Weights of a small GPT-style language model, trained from scratch on English Wikipedia: MLP 1536 ReGLU.
MLP neurons of a small language model. Each row is named by its layer, matrix (down: output weights) and neuron, and shows model dimensions 80-175. Each number is 128 + 32 x the weight over its row's rms, rounded and kept within 0 to 255. Numbers have three digits each. A neuron's up and down rows have the sign that makes its largest values positive.
After each neuron's rows, "fires before" lists the tokens most often just after its 100 highest values on Wikipedia text that the model never trained on. A number after a token or word is its count.

L8.down595:128133124119121153096068093074082151094088142176150153073090126173111074154138130170072076086093120125116077121122101100196122175135152167127148151128090120113118135113149076150122129133147142131108099116114116118130139105161153131171095120122123125165152132160071077150132166136109088098
fires before: ";" 34, "19" 13, "\"" 7, "0" 4, "\n" 4

L7.down224:138140073119086090152159132119128117182120141090116123121120153151180119146130133105083084066100122138147111122108071118165135177142163144170087135129107131147138189117165106118122144130153101097101150144147131083092195103126174154146122102192081119084124119096166165121121107166126117118
fires before: "===" 22, "-" 22, "==" 11

L7.down255:110091137123171169115154149078160183147129085144132114130160102164156103110128139115083142110174128076181142077163132100147117141175099165194107111140146144164109045160123150165101166151130150129168139093173116116120121151110083041090138107125151135113148151127118133100129135088119163167
fires before: " " 38, " and" 6, "0" 4, " age" 4, " was" 4

L6.down1121:163113141143167115110101187147178180096077153116171146152105180131162119163131094146047119095190178073115113184106170153173136153112140127149178145090152137139086129145146103165157095091115137155113157116110139148173138084132143122109110107136091107115114120169089143167097109101162087113
fires before: " " 29, "19" 10, "20" 8, "G" 4, "17" 4, "born" 4

L8.down997:111170146160096069140112086087115113114140170179135149127116155111131169190172167144094140110222153119155071143149133115097155090079136158133171147110086096136152098186131078112106104124082113142117105128105151088160082113097078132133109100086077112125050106175129109089116101134174141094
fires before: "–" 13, ":" 12, "===\n\n" 11, "===\n" 10, "====\n" 7

L8.down261:159082154149115122100146144195166198118111067150078101150133120173157177156170130148162106174037173100132154081110151091241154130117166187139103187149127132127081175097131135157147163150105127178084093148118129120113122082160135097132083158180120145119142159147170121162124160154085132143
fires before: "|" 70

L7.down1126:131144186081132124136117102101138138109088155131110162082100136116064105079110149182132094113096169115151153127138137130129103177141126151185112145156140119149195146077078111164155115127169195158178135074157121096105122130126120141087138111144156108112152134146172120148163132099171216157
fires before: " " 39, "19" 5, "05" 5, "20" 4, "40" 4

L8.down857:143112122148082110144137151121076137132132089063127059148108144080105149143076100148089145098087112113137184100097162117108167119184158148089130146110196159109132167129182084118108184175137081108125120129142087089152053138147121180028110159152114153141088144139174129133183128134135126132
fires before: "3" 26, "2" 15, "17" 5, "1" 4, "23" 4

L8.down655:158088123183088131071113096134148094086122133147107097121133111112152110121193098204121095120151057062098130171109164111162109191110150157140158154146138095146126213105112136104191106096132098142187118143099134141129153097166116128147077109084168091127139155131102173167115138132130132202
fires before: "\"" 17, "19" 15, "20" 12, "B" 5, "Total" 4, ":" 4

L7.down902:145138154121097088130185099098117121098145062121127132083146130077103119105213126101110136115125118132096097127115125174096138154169121111156127113180139152126140140059118180140149090064166176129174189187099149161121144090139091108137136089141055143174149103099169122191094193147172130091
fires before: " " 30, "," 29, " the" 5

L6.down1421:125171129168121117080111112132140121130090096112105149105124122092089138154166126181074145105183124149154092143125132119201136094163106116098144189114069105142095127096113087055127138102129134097155120121151154131117143147055115124130145121105159092191200179141079162083169074169122104124
fires before: " |" 49, " |\n" 21, "born" 5, " (" 4

L7.down1090:094103180137094102138136141104120184165132101122066066138131157121157156172166155157162100132145121142115127145149074105061137129166185087182124129116144119107095079117109115039169077158149131103135153139104176140138088166134112163155103113143160163146134097109110115136101123098186134116
fires before: "," 20, "19" 13, "." 11, "20" 8, " and" 5

L8.down154:127108118124114106129105097115111127094118129135075122168156122076103148080075124166108145122208109113148091123101160181111113157138142140145124131101142131108181105117126150097082136176163134128114140124145063071089109104207150082103114131136162143118165100108146156116092123206105103110
fires before: " |" 86, ";" 7

L6.down946:213181167094146115136110067143152125095089098090117142113124145142106145131133107141125130158153111137171150132137124155116144114133090105134150090123173097094110103113098152138190163128165093099104167141127126160139130121165137173211100111109155069210059088099119104134088151135098120104
fires before: " |" 50, " |\n" 8, "|" 7, "\n" 4

L8.down365:122114176074148137127148161136106091142077167131120089079099132112132145144085172109112146155219139151083093080143134144167082095159134149174064118148069055149187101160108168105141120149076173134235111131134098115065113136161095136141137091125147138142111156097113094129146115087156202160
fires before: " " 66

L8.down601:141155107100123123106139131086132078107069091139147108150155169180126107140194111153093090115087100094125113112163147126136177142146092071072203140107159100115120148141136146106097071152245170151082070127101176152176143066124156174114144117150095109118146142122155157160099160101139089171
fires before: "." 22, " |" 20, "7" 6, "5" 5, "," 4, "3" 4

L3.down769:150114181121135142141168119123157085111118140110126141142116126124158151121064137163127122099119136161085165130195104079144120113151117201135078106134123101105108122121089057117119215152129170130155083146124120134112156102176122133159135116191162121166082100051108123102087095162110118142
fires before: " " 93

L8.down631:146125181080132181118094157164084170125193113085116150137049153147112123082155115140163114146052103210111142165065152143150190110119152107107158131115109125086165152093165198152105162139089112122078158147130152156138142101073108143062147112097042128094153129072174170116094084116085085130
fires before: "0" 31, " " 18, "2" 8, "1" 6, "3" 5, "4" 5

L8.down965:099084096175144111143095133126144136178156132145146111193137110167114145124115122152155098158089102125150109122110136131106172164115174116106130115155099118061105141106155124075101114152161140181053120175152094203131098112180140109110136103178182126134132164148174088129124152147113108128
fires before: "'," 30, "'\n" 18, "–" 6, "'" 4

L8.down1056:138134115066153115112179138159185181129138122119096154082109115119089203153058125083134155110103080127099116141107184131125132111163108129150122128085115176138184124092042096134129100110130138109132075135130095125202097114073086136134153156088134153097163165108157092086099135108122110111
fires before: " |" 42, "0" 12, "5" 5, " |\n" 4

L7.down782:139148122115171115107140138176111132109156159137160147139183121140171166060099121185133134153132093103147100159110142158164104094119116132114199191122100140191125178117130100120106175139091165160162103102122122077178124144130097118116114126140121104092108154125120154124164129119043200139
fires before: " " 65, " +" 6

L7.down912:140113141084173135138159181086157138137164102093167174139160177075194195129123168160127089107156148101097144122083122086147118110162113108077100131099072060092092174133114125149088150176114158198124129164136084092116141111221126123123127119147132128157170155066101131086159148128124160131
fires before: " " 44, " +" 11, " ." 7

L6.down554:173201142133144157142094184090170124140162165099154133174166153141168122087107128213121143113090104116129130086117157134159189111174115123114120108127072133103121130143206109171111080133103134121164136093173081119077133077154155096091131158161129095088090103152131147127161117136135185162
fires before: " |" 30, " (" 7, " " 6, "20" 5, "19" 4, "30" 4

L3.down527:165160153147143156131117165120136161129147177179113177161100094167101133171055137094161121102087133145141159135135139159119208103152128113137150143093093073113114110124138088070127086149149170134146129107125091136142112130202158111094147111117139092127150141072138140115090090178091190097
fires before: "|" 32, "\n" 8, " (" 6, " " 6, "-up" 5

L8.down361:143110088106160160159151124135195175114096128103124124099178092133106105092146184149152182116126081107123126178160152170137141068154108082109235076138087120120143122130104140163141161088110169138101118079089117108106109069179098108182135085102166094204140127117101096098107105101151098120
fires before: " |" 49, "-" 8, " -" 7, " " 5

L8.down99:156169128110141121151155115120114175142211090064134106139181114154133130130141179109154088127080115034129144125118124096143143163046139150097124146135166105126229167110075129180095153119138162151140115105156177144142160127116139175102152126141127122126226138145104139141175133078140128139
fires before: "3" 31, "2" 24, "4" 11, "7" 6, "5" 5

L6.down644:112164127101150013164170095088179059130158169156130151167168073153109120081098166134087185083144139151127133139181198102144126126183140151119115112149115121179119157173093085144110114141123118138125194110139106053129085088161131158204181122147143094162074141118134130072164086131107179144
fires before: " |\n" 20, " |" 19, " " 12, "|---|---|---|---|\n" 7, " Votes" 4

L8.down1195:063132100151158124163208135125127102179116128118098130095162137121112091064162150145119153102159139116104099094142142107104129120143148160127145105082137145157112079119151079124133143062121111120148094162115107157120056146070106092107118152159132145155149084118078110130137102197132149164
fires before: " |" 26, "°N" 11, "°W" 10, " " 8, ")" 4

L8.down1450:126138139137123119116085128112091140137167142118089099122133088138148115110136119182152131076120171118076181118113160114110120141108160129173118146116145135114122136113156105141074061148099130046108116170119115136156085109089114169098152172165125136084087116092113198089091159101125174140
fires before: "0" 28, "20" 14, "1" 6, "G" 5, "2" 5, "7" 4

L8.down1513:176147116192103208068134103095150141127110124078082155093152116089144103128114130119113131131255051120191144137138139114104138117155123119071118125145108124123131149110093171108091101104156131064119121125105095150076103128122088098137103153109137148161126059151147163121186134103140112134
fires before: " |" 32, " (" 7, "\n" 7, "," 7, ";" 5

L6.down294:146155096135111154163169091168146136123188097110194120107117133107122092108121193127126158145081076105137122145085112118057133053145185068135156115151083150105099101115161186112126090096058131126134069155097056141132175125207125127089113176071136173142130166122116130182073116122115145060
fires before: " " 54, " |" 26, " Republican" 5

L8.down1247:093121115155071208132088149143127147125124116037128177152117118171088083140166211163122156135178153110152108109110121111156122179145141156081120073153172143106054110144084181105116109117124124119123094134139160092176195135151118168210168111120111090148144124119102153124138126151106096192
fires before: " |" 31, " |\n" 21, " of" 8

L8.down705:093159084113195143175178143115133137128164111120138151131174120124164103072039113196144144150137111109095089141141119109117134114079144149094100147146111177122158163122101205131117104123122097149157099122110138134147090142136091151153134089100100093169139154095129093144119111107053167114
fires before: " |" 36, " " 33, ";" 10, " Total" 8, " Turnout" 4

L6.down1223:109128037113125117149092092139150103102146131132118173155117093166135093138102159084097134127145184108129164116144063157163179104148128104124118100127145155104096099085203094148132113067131094151193125165133071127098144122139123136188138120140123118106133096121160183191084101119104126125
fires before: " " 45, " |" 14, "1" 6, "|" 4

L8.down1225:105158122113195140126109106153153171104122128129084160118169112060149160130120099164083137121076150097143150117134166149099101156088122140144068119133145136109094151099185126142160132112119128154027137059166119154141162152101133111137134124062180106109180144097133119117099093144194190145
fires before: "0" 14, "9" 11, "1" 9, "2" 7, "8" 7, "10" 4

L6.down1344:091170069143209115109179084154169120170150118130075159107106112123110122121152122142101164114135130152073179134130078092121155119146215118125107109101178089072109086093194126132046068120157203127152161173124066115132094130184126120131164148138109130123102159081133128202129110190135114110
fires before: " |" 25, ";" 20, "0" 18, " " 10, "." 4

L6.down508:120119120122132189142106126110193143113101136126111126162164181143102083091100113143113170062114119143133067170147166169078106118124104170159185134117038120115153136089069137095174123138153145155177132104090134128090154160159200150156154157104138172113123117104141175152122154093173111109
fires before: " " 35, " (" 9, " |" 6, ":" 4, " The" 4

L8.down503:065134128083110131198151160146093120105115120131118154137151158205160124158124171147148141117041126174094103115138123098139151101111143134148099111161152125157136150133145107089143133163096172114157113050113132161098161098107080115153171121102155108165131151122144132137077114148184136091
fires before: " is" 28, " (" 20, " was" 7, " a" 6, "," 5

L7.down5:132128134119114107199127157091046117145134106137188106122099113130177113138110131127146125125115140108093131109082065204119137106137088115114154108105080147104129169155140084095083196148146053132114102074122190064123117096081061145170191123123087164136162125093108152142133138107085170101
fires before: "-" 71, "=" 11

L6.down737:133120135138099132122151126113099128131150172138102068108086112096091072086137123163102136184170155172107113116130168126108133130111144118181137125110109068161035076146139192193154099063110159156162095169131170108134125127187117112117124134121208151103069121161087145205161126137102151165
fires before: "19" 43, "20" 31, "18" 12

L6.down146:109134149156144131109135178101123110174148077122157113178125174152233168158095121101128095105109118077172141154092117142131128119113122085136101172138120116120092136126107095113123096075180189098099181165100147141086161115136149151115120109052136166118157101122151109144096157178122133167
fires before: " " 29, " |" 25, "–" 9, "-" 5, "18" 4, ")," 4

L7.down509:158170144098134087106177097106110111119165133108181124155143138147136103075149187130118151136151060195108110118144129149084146032105174112109118148121092099165127075091158175132083143115142123108119079185085076100133127143164136079073109109185153152073053052111145107120160098167142160076
fires before: " " 24, " |" 20, "5" 5, "36" 5, "38" 5

L8.down1374:150194048087111108137106145091141171090151148157104115149131086071132144146131128105056107110093109091157159169114140117107096131073201102131148119083148153199145103119153151143082101085120132161136154109097163142205119119076109140130125133140130100117164121122150125149080178112133140159
fires before: "9" 17, "7" 12, "3" 11, "0" 11, "5" 11, "6" 10

L8.down1330:170146127094173150135098119121183073131101145087109160101156186158084131124088161149117138089172109145145139138126140171142143202148154185181136129165134128103154149186105185111103116159149144126095139118129130154159090107102130115122129105111131088111115162113149091120127075194087099159
fires before: " |" 31, "." 27, " |\n" 17, ";" 9

L8.down793:120096105144100143094159106105089168116132147119139137060141143067080113172135118149117077092193160165152091102144143127085176115208128075135100082115044080180109149089100166097115137127113165117190117139122124114141074180135082149135105193143130152153123147123136136096107170156148120136
fires before: "," 62

L6.down763:130165158170078146170110127097176155075166113142115126136196238100177127152075108156132149134141122105173185079113096117145145077074168162208121141122103088133107099136093096078077118069093125124141096128138114140161189151078164125112140106120103080135141153176124128088127175183156085125
fires before: " |\n" 20, " |" 17, "." 17, "–" 11, ":" 5